config.toml
n_layer = 14
d_model = 192
n_head = 6
n_kv_head = 6
head_dim = 32
d_mlp = 768
vocab_size = 1403
activation = "relu"
norm = "layernorm"
norm_place = "pre"
norm_eps = 1e-05
positions = "learned"
qk_norm = false
attn_scale = 0.177
bias = "all"
tie_embeddings = true
parallel_block = false
init = "normal"
init_std_qkv = 0.0275
init_std_o = 0.0
init_std_up = 0.0275
init_std_down = 0.0
optimizer = "muon"
lr = 0.00804
lr_mult_qkv = 0.7
lr_mult_o = 0.709
beta1 = 0.95
lr_head = 0.00609
grad_clip = 1.0
warmup_steps = 200
schedule = "wsd"
decay_fraction = 1.0
decay_shape = "pow"
final_lr_fraction = 0.0
batch_tokens = 16384
seq_len = 512
doc_mask = false
train_tokens = 167800000
steps = 10242
dataset = "wikipedia_en"
MLP neurons of a small language model. Each row is named by its layer, matrix (up: input weights) and neuron, and shows model dimensions 48-175. Each number is 128 + 24 x the weight over its row's rms, rounded and kept within 0 to 255.
After each neuron's rows, "fires after" lists the tokens most often just before its 100 highest values on Wikipedia text that the model never trained on.

L4.up767 [117 116 126 148 123 125 168 121  59 152 143 131  79  77 148 109 128 109  93 164 166 113 143 113 109 146 137 129 124 164 123 103 162 108 170 145 139 140  91  95 144 159 134 176 158 114 102 148 104 155 149  96 125 153 108 141 143 137 145 127 107 157 110  68 104 156 118 151 114 129 100 121 156 179 157 152 142 110 148 153 132 125 104 147 144 127  94 159  92 151 135 122 122 167 132 118 146 113 174 136  91 129 125 132  89 144 113  99  69 119 170 116  93 132 133 118 103 133 127 138 109 158  99 117 138 116 116 145]
fires after: " per", " c", " inter", " un", " "

L4.up303 [165 169 155 123 127 155 129 100  85 101 128 164 146 132 121 138 137 100  84 128 128 148  73 136 128 132 132 194 144 133 109 165 145 162 132 113  99 135  92 177 115 105 110 117 118 105 166 121 133  78 102  88 137 132 154 134 133 143 136  95 111 127 126 165  84 143  98 110 114 129 113  79 148 150 123 124 119  95 121 128 175 101 120 122 160  98 103 135 137 111 115  98 154 132 157 140 113  88 149 165 125 113  95  94 164 112 156 111  90 138 138 109 154 104 127 145  87 137 152 182 116 152 105 133 131  97 147 134]
fires after: " |", " ", " +", " R", " M"

L4.up565 [141  80 144 128 141 179 170 159  81 127 127 133 118  84 137 117  98 120 136 156 155 119 108 134 108 139 158 139 117  83 113 140 137 126 160 152 125 122 130 112 147 187 111 149 146 118 144 211  82 111 100 116 100 141 121 117 132 103 122 100 115 140 119 115 126 104 119  91 128 107 148 126 125 119 108 124  91  55 134 195 123 125 136 109 126 119  94 170 111 141 139 114 148  95 122 147 105 100 130  86 136 103 161 118 100 113 129 149 132 131 150 123 127 113 130 111 143 152 113 114 130 194 104  90 161 102 122 109]
fires after: " c", " C", "p", " ", "c"

L7.up53 [120 127 111  98 111 170 133 122  97 159 120 108 110 123 138 156  91 141 146 102 154 114 148 148 126 142 114 103 113 152 161  83 124 152  90 149 125 150 147 131 129 180 124 139 134 139 138 114 104 141 122 132 136 148 125 104 119 196 129 129 102 136  96 137 158 146  87 113  97 183 135  91 133 142 133 137 100 161 129 140 121 117 129  98 108 125  92  91 114 166 108 106 159  88 147 130 137 136 122 117 139 134 111 109 128 119 135 113 141 130 125 172  80 131  78 152 137 123 146 145  98 149 179 121  87 129 130 107]
fires after: " r", "b", "est", "ad", "l", " rel"

L4.up174 [165 130 148 144 133 164 123 145 135 109 117  94 129  90 137 147 172 142  86 149 136 124  76 115 125 112  72 123 105 124 120 148 171 137 148 149 135  99 118 136 136 132 122 134 165 133 117 147 132 111 154 129 184 116 162 149  73 167 143 137 112 161 119 119 135 124 119 103 119 120 130 157 113 123 112 146 141 129  98 151 136 129  90 129 123 112 121 158  91 135 119 102 178 178 143 154 115 110 102 134 118 109 162  82 117 148 148  87 153 121 131  94 120 153 101 134 149 127 135  96 100 123  84 137  97 115 108 155]
fires after: " d", " R", " D", " E", " r", " p"

L5.up686 [161  88 113 170 128 148 149 128 130 129  92 127 167  97 116 129 154 130 120 150 139  67 113  95 114  99  73 100 144 101 137 148 130 145 104 119  54 175 137 136  94 152 142 121 141  99 126 151 149  92 124 148  97 137 150 124 113 145 136 116 122 140 172 152 130 132  93  87 132 130 142 160 117 133  78  85 120 120 161  90 158 115  93 100 129 151  80 176 121 120 109 108 157 128 130 128 127 131 138 100 129  75 152 120 185 101 122 152 129 104 123 122 127 147 126 147 149 126 141 123 125 136 103  99 145 105 103  96]
fires after: " c", " P", " p", " con", " E", " Rep"

L11.up366 [ 99 121 169 135 135 112 117  85 118 124  85 115 113 146 106 141 121 117 120 141  99 102 116 118 138 122 135 144 123  87 135 108 155 138 106 149 124 156 117 108 122 122 105 132 133 109 157 139 127 128 101 105 123  83 136 126 172 137 148 101 158 148  79 132 169 130  99 105 131 133 101 110 113 185 130 142 104 104 125 182 151 143 159 137 102 143  77  93 137 158 151 121 153  58 170 166  79 105 164 125 150 100 122  92 130 102 103 112 151 131 107 115 143 102 119 107 123 108  89 142 131 112 131 137 117 137 120 147]
fires after: " |", "|", ".", "-", " "

L7.up715 [ 98 116 105 140 133 147 147  94 123 109 135 144 160  87 109 175 104 127 130 146  82 135  80 139 124  95 122 117 148 125 111 108 112 116  94 147 124 140 147 102 111 159 103 111 149 126 104  94  93 122 112 177 122 182 142 110 149 167  73 164 134 140 103 156 140 139 137 152 121 134 156 127 170  86 153 152 130 138 115 144  97  88  74 125 127 136 121 106 115 106  67 115 157 108 172 124 121 121 156  89 127 173 140 127  98 137 124 107 132 147 119 123 104 112 115 132 115  87 116 128 142 106 141  91 213 120 131 136]
fires after: " Par", "ch", "l", " ch", " Ch", " r"

L4.up274 [137 119 136 129 164 133 137 121 136 134 115 121 152  72 137 126 111 104  97 136  82 134 136 139  87 172  86 141 160  84  98 136 147  90 209 151 140 123 140 107  90  92 125 151  81 184 138 138 157  97 135 118 112 134 120  80 162 106 134 112 115 130 108 104 144 169 129 128 130 141 122 118 109 133 116 146 126 155 132  74 127 155  97 146 103 131 147 171 138 101 139 135 109 140 139 123 126 130 125 110 131 139 100  89 130 132 173 125 107 104 134 176 137 129 114  83 114 128 122 152 112 117 100 130 129 121 120 109]
fires after: " b", " f", " B", "ru", " h", " s"

L6.up24 [118 139 130 151 120 142 110 159 147 125 113  89 122 120  79 134  83 125 102 141 123 145 170 100 116 126  77 124 110 163 128 156 147 152 139 101 119 121 131  94 127 189 124 145  89 197 107  97 146 160 103 144 114 141 124 105 132 100 135 151 129 108 119 118 122 161 127 150 134 129  91 138 150 178 167  90 137 126  99  96  95 128 131 121 128 104 140 174 176 135 116  96 109 100 168 145  91 111 127 150 131 175 114 106 129 125 167 141 139 105 117 114 125 132 118 147 174 165  75 139 117 111  83 125  98 122 128 111]
fires after: " w", " l", " b", " s", " r", "rough"